Weights of a small GPT-style language model, trained from scratch on English Wikipedia: MLP 1024 GELU, rotary positions.
MLP neurons of a small language model. Each row is named by its layer, matrix (up: input weights) and neuron, and shows model dimensions 0-255. Each number is 128 + 24 x the weight over its row's rms, rounded and kept within 0 to 255. Numbers have three digits each.
After each neuron's rows, "fires after" lists the tokens most often just before its 100 highest values on Wikipedia text that the model never trained on.

L15.up17:097158109169192123124091169139135151075124115120141116167092123123135110166100106152104129125143126180123124135117121114097113126112172102090103148113157096072132147112126113159135120167141130168122113164148138122098108114110092120117080127135105158146084131126139127146160167128125129148117148105071136109130127096156118111155118139145117125121123164113087138121114155124107118098137113088111106087134169130114087139154133131129156110125110108137105112162136167130117096077096146180148122150108128157137143135124155169134149135122121082132148103130135159163100127142103159104122146120141124098199130149110112136152156149110132126153111102127136176134112138113137097141182122133098106095118119080109065140140124138154123148116174127100122133157101131122116168156131184
fires after: "\n", "\n\n", "edding"

L15.up713:123116123180121154135170129177161154145122149118144147134086144110160158114157132148096133083136121125119147147112166170136129123133122138148157152131137107140179154075119134146108118120093110125161164143148142188125076117104147123138150171159098128168095168132159110137153143132141127124141107153124119117145115118122123120094165158115112132123103145097107116135092088085129118111122149096108148099112116115122113124137123108132155119144138140142102128159135138111114147097103105092114143141116154138143122167117159087138178085146154133107201128156088135120109119113133133112113101129086188108189173125092107169109170086122138167121111151140116128109146119181151098143145135126115104126133124134141160121142162175150120147106099167115138104119099126142182131132114100
fires after: "1", "2", "| ", "–"

L2.up514:118153112119137126114066124166107166161158119083169141188124130103155137131103160138105098084162130143111127119115164150126152107066091144128133122104126136123127115121085091137128109139109145104126124102115120104176144133131131107117148097088173106138166132145106095122128098089130134156139110121158107133114178141140124108091139132140135156135123132154144166144138122150155091096094134095152107137099157088130087112116138104152099122157096143133174120111115120139116128111069090128117163154100155104129131088119137106137137131166133093163123114127098185140134131097150103128124077129124136117137141155158168108147067132106117122069135109156172132123122137125081126144138144152083109088152112159103103135174116124160145132098118120109118102138131138106145164140110142
fires after: " | ", "C | ", "; "

L10.up665:152166130133141111113137143110095112115122141128105121095166126119067165078059209109136083089129092122169119114112119124133094119142157136164151072126115130111087095150096112112090088098095118128118117059136124134157062150120165121116128131105109137120142168130168117143130136144142149175131130086116111102200139089109114114110166134141124099132159132124140111108167110148148110127150145142133125152133099128119147151106112100127153140128099151119128131097099136120098124141120144116089158091117119142170139125100171106143127132123126096148092141171127101125133132148104120093109134106141154142106126175124137142143121123119124138115085123118147094124134148106164115125120099098085138136129108167096114139140164147123103147106135103161092109117108101091112155128122121
fires after: " | ", "–", "0", "2", "; ", "5"

L4.up834:146107173096124148168137121145122120144094144112160134102124124178098141133130127118064110129155095158127089128122111122164153135122153093124070164137123156154133094128116102125159098167144146140153150133112160113123100151153110125135100181134133124148136129132116159172117143122116134122136112131141130146149111111161072080151116130127109143167088089104135139148149120211147158136144117106124139108133173137148171155128136127176148147151154152124116094098135133103146137127095147159137101139116132129143072127128150142155128124132137136087131116171105156146183092083125120161149091148132090154126149137157134183106144168086107118131156144120139148150147141109133075128086128150156092152138134109134130136150164148115092143129121120121089115119170119146087130124138095
fires after: "′", "\n\n", "hurst", "\" (", "\n", "| "

L10.up42:146138093152111103175163124149113131152142146139150115131121129111105132094095156110105104118078087147115150144111144128125091161134134169125140152140153151082132117109107177132102140119133115135122166132147101129092115102136171144132131135160164126171124130095139095162121128109144122152141090124120128140131186137109119097098112186153101114096119107138121098156104107133099127173153124151172159103093150101130152149139101126150141127164099133162198139134127148170091161124091130094136115179096130176123152181111154098135162116165133084092133132129091095152095152137095118128144139102133117118116125152114140148115165092128144119090113144106073144134092130135152114117146117164105134140104106091123143143139163162125139141130119191134142109123149129133144130150171132
fires after: ".", " |", ").", " |  |"

L4.up279:129128121149147099112115150134130098117105145119125126152061066161080095122118137085136156090133158166090153155078143092147138139094146121121089190116140137077135115132135082139117112109147152120102173117180131155131141091127167133149133161130128161157141167114127106136119125116147138126112133153135102157166090110122150157148076124138130118129135145115128151187122103132131120149116135134140144090117151086146162145151162124133153160134129120145109134133136115087112139135136136119149142143134157121102120121122149137140101086174134115104121130126101154158109127158098091083161151109143140136172141165117120153111135124110136150135137123110155168108113110136101113133107111101116087146126101104144203107133164157077139162108136151095112121129111117085107178155134099
fires after: "| ", " |", ".", "\n", " |  |", ")."

L4.up877:100116142132153113086152145138146135104091142149110164168149123109099113071118137096144125136141120126124123113138126127144126147190132164152137147125131111101145133143131126122140141112140104087137161102142161096108129134171141120179150154144173113133146136149151135119171134111120144137139116131113135100165145079164111176132129120137189097084119140095096133135101113148136107139168098137134161145155112093114124116117133142120162114119110110097152142111106153124165155104105096094106106114092141140097091128118097120146124146110065121117178091147101161139121102156148156141135088151116157124095102109095149116145163101143133072123136111082164101181162138162121074127115116145129137138146110129167110084145138173141130149134088144128140083173131153127167139120142114
fires after: "\n\n", "\n", ".", "\"", " Un"

L15.up558:131106124121120142149116162106118160141117137125174129140110136125140118097124162154120123130157102167137114133104132095127136106146114176112124188149129101099089095105106184112071081134095141143167136128133104153117100124110140142138161133126156088153152178128153155181113128110121100132164127149138127139154139177118093094081142153120120125080093116130131106169115162145145140139112127105124143089117109133093138123111161098167119121152095113131123136167134085138110138104084146120152126164152184146170094112134177150155139120149158131123139118163119122100131132146139134092127122136157161123157142132139146128087135109098131115107094092153147143122153071141149098134107122144114146140122120098136129097099182159165140148142109168144128121138074082146120091132103099
fires after: "| ", "–"

L2.up812:142142124144115114113102132095128142130128136150170186124133111136158101104124117087133094123117076130111126094099128133081132111154197146125104097140068151117118149151103122115099151150116183120134108063132144118151113080116163102121123102096151105129092154141103122149080113104159154123172125093133093135141139165152102092102119129130119135118130163133160113134157131128129082124138149134138132118149148119070115111133110137161131122146131133114141134139117122125088140077128127132128133126129142113154195131104145149139151106141100089142110173134162136101112084125108108094109130151154132106117123161134137065155105128116133116115086133133186145144127123095129107160114131095094104145098148126121093169127197113121142151147152132122156118126125101112122171080098127
fires after: " | ", " of I"

L15.up322:066137115140085124102131121173120114113170139104145136076124117116130082128124122141113122122114083126169112117116128129135143103123121134088103153131098107120108122123137118120107128145131114144175117174149133161124132112116128125068162187133141125153130121143136137133099137121107115101124107139109135191157110139158112136125130163125155126085137159174152105172172129095142113128137153109144142150171125108165146158091126152119099155088079167143126113142147088107123128116144134079155114077088085122120109149126135122154127143136120150075222116154094090156150104119127120142128136136144163081132142103129104158135072140114124128100103148182132150108148118134123109150147136132130125159122134115114124159142175110118135149139129133130125121132157181085164128134127145
fires after: "1", "4", "6", "2", "7", "3"

L12.up917:128127109110105136164144134176128113150108121108162126145108126141100127141139112146103115117113131106121142171143101092119166110146107123113124123167139101130112119079142132154165084125142119160117129159100134152133157111136155139129127114127120144122102160125143111141108110152118138135144132141128098087124145044116116132097170084138096127098145181133128080080111124140109132160179089090136065088181168138150143104131140115138129134117154121122143132146128176123121072130160125085155120100152096109094140118101155140179097112124142166162109130110110108167109104121117153135133104093138134139106140159093158135135147128156109159165109140114148088122084132123122086129170152160117099118171088112139118148109168123120116163120152163133155147128109094160113138098094119
fires after: "\n", "\n\n", " state election", ","

L12.up415:074111113132159152151138118125116107170101145151133124088136130139131128176125126083136129120140098113170137134121118133065099136119159116080145141107149176091159154135175140102166145091158108113135156134071095125156100105140164160128110169112160128133138098110142118109169147102156099150120134096109119139128134117148082168114115160107120137119135103127162123126138132141129136099137136122152119167095171161140143111112087113103145136138155144123121104139116157173137144115072143147090119111134108141125150112090122155150120158124144161156154138104089099133136154145115136117121157109157151105104143113120142191110064119119131100109134156154109116106120131103117095126102131099070120171101121132149161081142136113148116106113158142151088145156175133093131118117154101
fires after: ", ", "–", " to ", "; ", " in ", " ("

L13.up450:138139146139137156137126098118101109118113164139130064078084153139132100116121102089106125158153128149136105119167130122109151132132107097131108148098123182139112146103140122119150166145129116099112110114136079106134080165095167110127083129132119116099142083118151122139148144119134182120112114139148117152196148159091169122106123134134125125141154117086101117134102146113091122128112142098124150114139174114102146131153137141171199097131124146133151131113130089097106116120094140133135120141119142137174151169157152098144094117149089067142151144175182112118147113143104136121150082102117132150120125146131156122124157141151141118146127151098124153099127118099158102165086116106134136114123125109141118134092171128156097130080133136135101106146084085119096153113146103
fires after: " | ", "–", "\n\n", " Serie", "\n"

L10.up657:112149095125125152160114143150121142106117153131165074135133128133097123149072109120153122104117181119096133136114158115121161110128154150110143119126106098091137112130139180104127123106133079169126118118150171163081103082129145152137162108165139153140152146158109133098181140154124105123126124077103115094145107122141099160138137148116089087118126099119152137140126075094142147126187093123113093149110145118155101138118177117136107102091142118125130118110078174147120110116138090113110101120138138141139119114120144075141124147143107170119101099158115135115110096121137165117152125117085144127143127165135134141116106151159130101113155133075137101100198132117121071144124133120114102112123093127115058137123151131116130158145143161146124119145130093087118138126133104
fires after: " | ", ".", "°", " ft ", " ch"

L4.up122:142125132105205126121109131130089117131132160175166135132083146103115107108115131124129110120123120146096121080098134113114168137134133118127106156091141116149137117082170086108134121147098136097106100151167126171132116130132158147117125168125064112120170149155125116132126130128148122149150129095166139118135108123169142129088117162100118152115123085139115121132132154131108140148103133121135111083116136108132138104143149125183159126121119116129119135144105147078112115102133125106119120156135130084152124114159166145126141143208120117111153168117147140157139197122138174124077143111125145132113096131156121149075108133100135133137139151084185113099085085130152124144105066102103144110114123109149150135131159125152079124106140114126124080162123145137122106133151093
fires after: "–", "-"

L4.up388:069111128113126136125156165169118126083142160158141139117056147160101131105119140161126122134153114104110094104133123134146123167158139093126095148152129151178139125121080105097150141172149133139103125127135101141104135114111100127119098105148129134155138129143164128180111139141128125165115104146165127160109121134137153090142162130083106098131110084113114149134111095101123135179135135151109117124123097115133161113107156140172165091155068111110117084133123066149115125123105112096129114100123140088111105155149162096124148152154129113109164137128093143163143174152149118134122108117134123138137139128121121140136165113123117168103083127120116113123142098153171111132082096115111102155058133134105181128116166154073121111122117140152122134107100102137135152125119101
fires after: "2", "1", "–", " | January ", " | February "

L10.up650:118112117142105141118116186146127145144177110129137117086115108084116119175136158105147078114090150186124100078095133116122144124125161135098121125137116167150121106107119117116147133111132111143143136151155150093127083125100143114119140126103129140096148108144125120130140096098126142203114098085151125136144123136157138173110118152173146084126117180107144103139121157139144107149154166130128125141122129128116125131138106157101119128138099186131138143138097139145096108119132134118081135133151111157174119103155155126138126173136086129150151135156138091150096107130134148131079139126120141112076134123110149164156145156099074114106142125101077102160118077123160065141132099123112127121052167110133154135143135122151156149144099152135093119119148123133118161123139129
fires after: " Al", "Al"

L13.up84:103142099133101126128135129128164098125122135107092136103163099132142159103166146117144125110147135159144140073100132199133133117176141107148140125115111131113136091116111142116128096066087162094107142161190102104144118122134145153088191126162130129128114122153131127097115095112173100150108113086154099125169084127136163134130093122134133097147099132106134107132145114109136096155126127119102156135155116141153112145129128155127173144126170153106139131108147135129124101110119090128087135089145135154141114129132122161139163114153143130146121095078150139151155162127126120128145158149128133120108135141150116127164152112093157138112142119090123115139113116212104064145145105136067121131102133110167134117148156140115158117111126145170128134107142096177170095143151147
fires after: " Al", " al", "Al", ", Al", " anti"

L10.up317:135118107153138100150115127144072130151138147138143119111135120140111151135085135121106128093148069180153137130095118153165113151091164182140122138134148123073132154094116169097097115095128116106119135116102089094097092103123180150130144152135179157174136167111123095168140087114109116159145105115107097159120174147150115123115108168150093089146143097110147118159117114135128123123146097119134167097098133106132170154142111143156156142130078152162165130135112137123107148113111105074146117161132117152111157148134131099126166130143141126117135127128131127171106143156114121127149119097112134123164131129103119120113153078118104115098123140129116170149108141124131103123145136133112099152096106084119131127132151165089144157111112159179147090115138113073107159164146118
fires after: ".", " |", ")", ").", " |  |"

L12.up558:151165131161168131157122114100113132144165143144127110086091104129078120119150136165131108158133088101103145100129145133150132130164120144149122151105143129129152138114158117133151153152115144105074086117144123094103040117147119117126129111107144120127188139180151128143134153074112133126106116144145138115123135165118114129149110134146119122159114161084072150166163150093129112161141134145119122097115151095097148125116108123170131135096118119101130064148147145114097140146101092120132110163130137092202135112144132117130136154123129105120121156134124097143136109140166153135109141126106149150120081133129135160177146119131149128101107148119090154111120124170131132163133080101119109162106171123142131130152146175128120158122129107119106150126122114131112152209158121
fires after: "2", "1", "–"

L8.up900:139107118120105105149139084139108123150176134138116122091129116130070146140088125112076120105152096137158163098081126156139119171122160180130119152137136129120122135095098153122113106112144152105113151112121106131104097119117175141137137143146145123174149167111116094176148110095131139130143115124105099173152176149127122139140130167128073112127152125085102120171116072128122125156136101127149170096082105103143181130167128124157147160137101120146147134139127146149128131106114101074143133162129124165114146107136149096144171148134138107106133120122109116170098139173121132101159133122100118133133135102105122123131173073146105135092104146112143147128133128135149119132143113171128117183093098089098137119125154142090134132102112145165147085107123130093103160170111129
fires after: ".", ").", "\"."

L4.up1016:125188146161152141154119133123153145081116144117158132156124146181058074151117130138090131128093149124140152139131141134135090160128192127113076166093126160123137102134120146127127129152181136179149093176115114148136072074154123133185112117144116162138142118091115095138136091139081183142145084099134127117107136092159147155138090086129122134126110113104067096113113162101103149117124139144101151115115111135102147131120101149133098091115117130130144105138111097090087150147129135091113137131141119117131143141109132143143172148108147124089129111114145095123136133135139130100119140071145091134156106133124129150152128132128116132151107116144162137161103129098148096130129126154144094076112139132140141123132134140084107141122121105143122104140097138090124107096139122
fires after: "\n", "\n\n", "2", "1"

L16.up785:156116106181132167196134136146071146124148108128160175077144151110138131168112155108146156120124081122141113127124141121150123147116132125123102145138079148143147159130113166117130124122137089141129169101079091102137136142107164135151152127133134149170129102146161155132084137145147076167105079126106077166119145172109096174120145141143123148134139144125137134147109162135121122148108139169175109116101137102137103149139127074141137147089147121143165143152114119150162114120126156113171087173154145160129129127132157147141119158128138131151136145093113105120112114133129170138148128106165130120162083129106153129148120106107155130127117129156137123163107136104097101142099118140090118103140074109139161105098158119147127126101107133141124123080108103120107195143136142
fires after: ", ", " in ", " In ", "–", " from "

L4.up629:142111149142190119088112128120114126132113144156158132124101131113151131126150137142141121138144078146098139076102139130127115152164138118204144132139132111099109105133140129129188139138145109134134142107142120115109089122150109123105156120157152090137163194177099104171134141126110180129092139149155160137139092093131124136136118176111097091103132123137149146120139118130145116127107128136143141103166136106106124103144161138161151135131139131133175078136148119128120147109138141086111118161055162151141176161124193093130129155151112112099159168164162144136131195122167137107111090126121101114108113098109112166124135145113114141100163129121092105106160145126118121139130140155087119175119109134131172108127153128098128155103125105113075124138138123138119152129132116
fires after: "1", "2"

L16.up684:116148092125102109113100155132116100113133116119112118114129097105148119143124123108112152170130115109112160112145112164143122168115132167135145123125140133095101112127136137116115142117115171126140121143153094098100117115147146147145211159103156115143127118098123149098115066097164144099109150148110081145130124151161101128173114186117140130081153146124062129119113125173168145099115127093161135159122152114164114116121137131122107096128124123140116119126070096133111146147111130120157106083114139098157152098162111179150113113103108117128151098136154171142143157134123136096097137140105169104120141121118132152161109092083106149084153128147113090099074129154131135134153131195125145148089124118140138066160130108115109119098133146105104126125158137119133092155149143
fires after: "2", "1", "4", "3", "6"

L4.up391:061163094123120119108126165123106096140122134131141136128097160107138163101107159079111108115128090142136129131114135166156119130119202130105120135153127143144171070121108133126131086143102105145103103143131114117156123134157170142096130121150150096179127137143120133165165149118086103120110103134136147159143126114157154089129138188095123086117121130130115111153154118121109125103104134130148167102119112155105115150102143135128136135136131076149108109129094110127132160075120147124121147139134128109079155149130176112135118107089098092140148109137149166129103120080103127074105119128119122107172105103143153137077097101139156122155131113072134082105136136159161121161105123154093115129142157109150114142116160086150157121126119137111101115093103091112124085113102121
fires after: " | ", " c", "L", " Sc", " L"

L13.up524:113105117096165142140139179141110127138137101140146151127150105146144136095156154119115134080115146108130184129084108126110127112129108154121107145121103147162122110090159154151130148136147147150110103121064103118103117101136139107088121121115094176129121131111129117142115170103090194136161143115118086074155133113115128139097114079101113143156133174141123094097110140112119144123139104118167059121195147092123104130128120101117163113133172129077110109156156165098127100137158129148164146114134116085133159163124140129172115162153104136178133130129154097159129100123114164120147097096127123132119143136129116119118162133144149148144124095142113094065122144129118113159126162135144117094110126098129085084123151128081106128120122170156123126116128109133122116112120118
fires after: "\n", " ", " state election"

L10.up369:083136135121122092162149121075118099164135162161140170075103103130125127147139101079109108109170119107097120137118110146124105119137113141163176138146163166153139106049141111112145110099078144154113187095103153116137129148134163132157135148127146089154142185136134135088114105099145156143126158122147115104107108182142121086128163136109103125096096105111131114109152133167116119114112158107111115158124100093157137138098176140117120130137128137123123145108097085119142140076110149087140110115125104115122136156115149132156103126161109131113068124116138136152091157136140111168120143100171159136096148114135104151136174113123105164118160114119153135129148098168111122126106095098112125150116115136146145132170158138126138124094131138091116084123128108138144115104135110
fires after: " Al", "-", " al", "-H"

L12.up822:130154076151181118131111061105134126160120157116113153147137144131080125117128165133161108147085092082092113097151131135149143134201211134124090150113131156089140132098108116132102126129171153122098138146080123091092111131122111145137125132147157146143157161162132137122120134120115164126101104122156147106118110142113172137150154136125126122110162111128120141161151143108165114123139102145111139122115126141119172126118111108187136167113155089122107086156145105134150138110092115078103142148132108085153126120190150097133162167085178125127103118156120170120156122129134092122135152107116163115189108124139075106140155141123126145110141121122152158115140119109153147142147113128132128145118120132128126156136134149105127150136146110158130156167110137122097127124131165
fires after: "0", "1", "2", "3"

L2.up617:135116167161150121110088122089124116147133131128164120115133155119142104131105170085113174157092114120111113145129147113133129111134156176162119143090169100136087156141123138177121084162114142125152152123126128096132138130117175107140142182095158149131131135157157098120136138162139111119129108099107138124111157130145121163101128175116123134142094132169149132143199169123104114095095150131129088151163132106115146117099145111148133107135174141125137083117078081106122174138137139100125171147107117110151124135112109157149133166159117075167160120099139143099128143072109131163140149120131122079113117118151180133129149134144122089109143116124151107157116091122143146142127130127111128182125161135095078132128120151142127146110131157112107138128171127102155128142071132
fires after: " | "

L2.up53:132157097133139092136158141121112138130136147158149162185122076139137108140097144116087098144148142132130128163140136154131120111120143156102114123109119166112136105086114113103113153148102149107113139085135099120144127135155127121098122093134119069104112159157152053127126137089172160121153158126157090115116113138170161114093072131116152126109129148121112131161092079142084118156102142116142147156152118121120138156101136114137121116140114110144152142142096115135119156104093112130126121133109136135115177133125107130135131103094156122074105130118157176123126127109114123126118102170104165100147124078133127128139130097132082123143102148114186150164096141116107119134165107150056103107080120090128192130149153096132110132139160140138108126114161098111130148097095124
fires after: " | ", "% | "

L2.up726:137154147112130115115121097145120198148153144161146105126104136109134107128098125124152140168159158134121138137134132115126132143175162135124118162135120151107133107125105141090164124144127093111158090164175124152133133132137172157131118130107144094154149114128146136131147107055100139108103102139111112066108097173100177126096125151119123117099126112125111115135125078106077091114120127126105117156137094172122156122121137137148113120146133110108132126082150111099169131157129126094148158154155166109146153136133111118129198114124133095114123099146160111107162152138097153128143114107130159093134087125130145113121170119137114156097108129092120099135133115144125124151082070137141071159137135115125137156143168089092091125095116149117097113124113158134135063151090137
fires after: " | ", "; ", "ho", " | +"

L16.up613:118134164143089141159101111132131114138133107149099128140146108107105143090111120100134135151142137098109153138122132131135138172091116111100107176160147141124161089107116177123123132118144100150152127141098130166130150078120133136142131146139143120140136152156094091150136112140119157128130139141105128144153130116133164108158150150128100100106124118169139082158099088188149160160139085080107136138136147124137220153129095152135120151156136135139164109147170160115170123110134109137135109118110093148090103146110155074136156145133129153084146152112102133163110117164120137084146096094130137096132112140142093131108147111139104131093103158116120143125136150125137046147128145134136147174102128128089132154143150086115148117100126127140136147095093141094072169135151131
fires after: "1", "2", "3", "4", "6"

L15.up2:125168123155093125152123132137102094097141156160120136099132144128104126122097114122145132149087104158129119117123127122161102112125144106111126115154130144102138103134114163109106123120175160149123165128117058109115121150120153121127155177139144123186149166109103118100133120126128141134105103103167109175165142145111125123119123118115141118124072140136116112105126122083112097146117129117114176125103104095120141173104090134125113129103154126130116116129120127162108116172128099111088144110155080104094114142141121143143105159113126168128131075156130081112153119110162091115112098142135144113135133157118063114159137083127153125127159135167146091140103095079088142133150098134135117129102096149116140074118157151078117145163160155120099134102135164056101133122110089
fires after: "1", "2", "0", "3", "4", "7"

L2.up956:148135122115100121148117140096112145145131131174111141101107153132183145128085160105094079154127123181120130112132122129114161126163179161125116143148097114102097094143124122138119109137119159137140156093127145121105155133136144074176156151127162107117143112171124128092142108112134148101115112130093091122146098103138149121158102145124134100144120182137133155135164137110129097163128090090105086136150115142140120067163114107158164109129131144127108130098108120149102146149115107123100174132090162134154131080118145172141169162104144093114131144109159134108175114136137149088128117156169135114138145126154116159107136109114115169124125110103134118135123070101120112131102129133104135203162153161109122140182150146118139120121081129114095109102137152154094098119121120
fires after: " | "

L2.up84:096097097142159102119119126156147098105124118102168149119137139139137150096096092182112086122132103135134143108129133131138144109093125108133113126173095114114095171118139104101159125130154088130140127151145160139159144145100140138119099131115136108130109159127105158133134127154129147112109139101094100103182165100104102191147133094084079088120155139110126121143132130145134129130130105090087118098135146138082107153146170123175116176097144142100129144136112137143131139095131097117121110121159149114133128167138088124155165103120172149109095115155091172123140125210135142182149153110128130128118129105114108109120133109145109119134107160123126129161085133149145139145107144162101129135151090124165098116127094138154138168172114154184144128081113150159148112114146142
fires after: "′", "°"

L2.up903:109099165108105104071125105139128117169109154078114158167136159165167161150142160104117110114137099132136113101144135135163137150099111131128124093131161102125150184097136125145144117134133117192143130119065130124120113110137134173127142172145116177132166109135176110150168104117126138160103127126126121152140129125134148142097101138109126130096110112120116121158115094189128124165129150104102170116129105141168179108124100175134105150113122125082080132123109141159163102155120127087132099116106116128151125129127122169130150138149148150131118121093124136138159141167129155148112139135136096139121120084114107155148167074081090158137151114105131093158171128108103101138135109110130098137095160145141158157121147127137143146108129140085111107159154112146179135147139111
fires after: ",", ".", "\n\n"

L13.up69:143106164083121118135076157128122126140090171138124160188100126153097144160113161116090118117145097141111127110094127088138121139144127114150094151108141117159106139111134155122162064149119116151125153103123118106127102117097122144126110099156120143152131173123119153154124120143108131179131124121153108124124095083151129118131092142170087136138158115139101131113161114144107141103135129092115083103153122077111126142090151133143110099137144156119137086139152147133118160134063141118135141132099136151134146133099146132141129116147164092137152160172116190099109189122097135091110132109174176109126133170125151147149153134165161131111096130126148131093112125124138134123094105099106117083130115106121126187131143099086121125081167146102153090096118140111136130145147134
fires after: "–", "-", "2", " overl"

L2.up482:122163093117157101104124106125111120162105136087085151125149109124149142128105109103138158112134132145107135130128105172179172128119124178114126110131123159138172099115128118124106156142109119095099099135161116144102112134145168121088136113141136079130119134159146117160124146112156133108113136126148125120120152165138104125117141081134189113091090159131133156127138073127146112140133117145102105100126167175105082149116117099110121115135120088114156151084154099120126128117093100119118107160201125119133134138109108157148108101099131122128110146113176174144115180126098114109152107129111173123142084136096153140131145113102115106125082141094182146094083117131123100141147115158070155077121102123127135148146159124114118156098124130136108100067155110131136133144113111
fires after: " | ", " | W "

L10.up406:144143109126141106137120137126144142137122177111135146100135098141128126118103138102133133118106116147135149100157118148168148123139128164148127129097111166098126082127098143114116179110112112132178113094161152137106124147074185112137136107164130105120140190144136107111130146132113127156139140081138104149097128146091159123121122137096141118174132117136134161121090118159114131140144149143092128121092142117113112150099128141098115139122120114132156112142117142098102105057168100098082111157133135123133142105092092182153122117109143157156139135148134152128134135115124128137123155149141172152132141150138145143109193076106147155122101168136129119096191076157170102145132077164130124123111146113118144095128133123135129096120158150125099068064128132148078154159154126
fires after: " | "

L16.up363:166131144138129085127112100147102131137128151143134148115117134119174144099134153122125157117146142127112134140102157120123129134117185150128111145136150137124109129132125117152112104168150113145108115107139114124122105097132115157124113133126130131168146177156140146172099110146172119138118055120162137109167122137115169120129123097135113108076102113137122139130142159151109133109109123123145164101134128104126132110159160162173125123121146130118144069146119129151099129107130174118133133157159161106159113148115150135124151108120156114113128139115145157149094165153139146133190076105159150130149167104152147136107153127114163144076073126115176105138128146135134098184115161157099100177114111086117095130138167162124109150166126102188091131131120107097165102194097152
fires after: "| ", ".", "2", " Ah", "in", "ː"

L2.up647:121120107128108087128104140102095142134119147162141174128103152118103152136099128097130133103111097147095124135167139108123103146142133171106099133161106191113157088133130112115102125145119122133130104132126109104101125129117109134142163136162117107166107142098151185120112150084190189082128133109150126126138168139147116120120127157133171116112133066126113140144147137111146114119125075126111104163103157125077102166129159137160105130136127089157165124111112128114133126132161113136090131068100129115184163122120087104126120161116130135110149107132156172136156133115102137128067148140129172093135134105146138127139085101092110140106132151066129154156129121112122125140183121123129163139093129149096143110190113121126111106131139159130126096125146160130148106130128107
fires after: " | ", " $", " | $"

L15.up796:128114165135134096141124149131122138134131137139157156129094175109124130101116142132145130155118129118155144141102148094109135102127151175125105157132147118120101129082089131124086113130140121140155173103104096138113094093093156124147119122161150147161165163121156108171102116160132129130133135120143156147128125127150107138086092155148102129097093135135099105158163159079143131127127172140150167123100118093108093108128148123147120167120141133128119118131157118147077159113062131100125104141110197132178090143151160152138148113127114130112131150115100137124139138128083104111177137119113130105189147151158112129140116104095093166153101166124119139133105094113139136147069131163121123108125113117175155095105134155129126149107100137115103138091110152113186059109126134
fires after: "| ", "–", "6", "2"

L4.up735:117109160112122142159132129157098116119122160108150121126110152136153129104118139136124107088198158128153120139110133114111138167126149118130125130092101118118130130089165151107141126156176105099119124124168096112107120153116160134152143183119109102147140124130165158131157131147143135131105131155167113141163078150146155110100091141121080157131113112144095152146123109133114132170124140088076122143090096152102110072092156099143151132119108126099138109147157134069118098111123129075148130156138139095135142141119109154144118115161102165137085126163120160096088158116125125140120127138139131123169144129141127150094153165116072130100129133063147137104087115094099075127108092144114101180128116080135124155112124177111111139148139133132155152139109119101084147119135127
fires after: "| ", "\n", " On ", "–", "On ", " on "

L8.up951:078116138147093110138136137163121157109096125158107108121146154161117126140128139133101136099144159120139154138147087142101147137178133145147100124163123110082169124134160133123169073089164157127105141164154149122079134091119133157127134189161102128122105136111119124143171107136140153133140132138130097119132126131161089161078130140138112096145115094130081159130115096136101121174132110126128107134113153125153146140177146136123149112142135146112078155122144166140143144157129112093116165119089091166123131104128185096137152132090142152127137093132122095116082119140113157082113125070088163094138108067110178128150115141109100107146117110113139110152126131144109133152188105130122119152080102132115122135138103115089095122135112128141141133115096129097126141131147159
fires after: "\n\n", ".", "\n"

L2.up1001:105104128177127134097179123143111147138126137173128121140110087115084116133144124103117125140150114165149123124081110117128128123139109106127114118145120151109122107150165118131183124128126106128172142109130152089085107110123161108077114133111144127135141167136146147142114087152139110092135159139108106113186088129125132135141108117104113132106108130125118149148099151179146127172134114116134142084106140108098145141123139121138127121160116103125154115131166072164125096160119092123126116158127139135156123143129154141150153161164132125111198150140127131175137174165129113115137078178136142123089126144128149122136096098134132174146141122135122136126164101172133124129057137148143129138090060118107122121102197132085139183124089137112088104123097110130124156141102136
fires after: "1", "2", "\" |"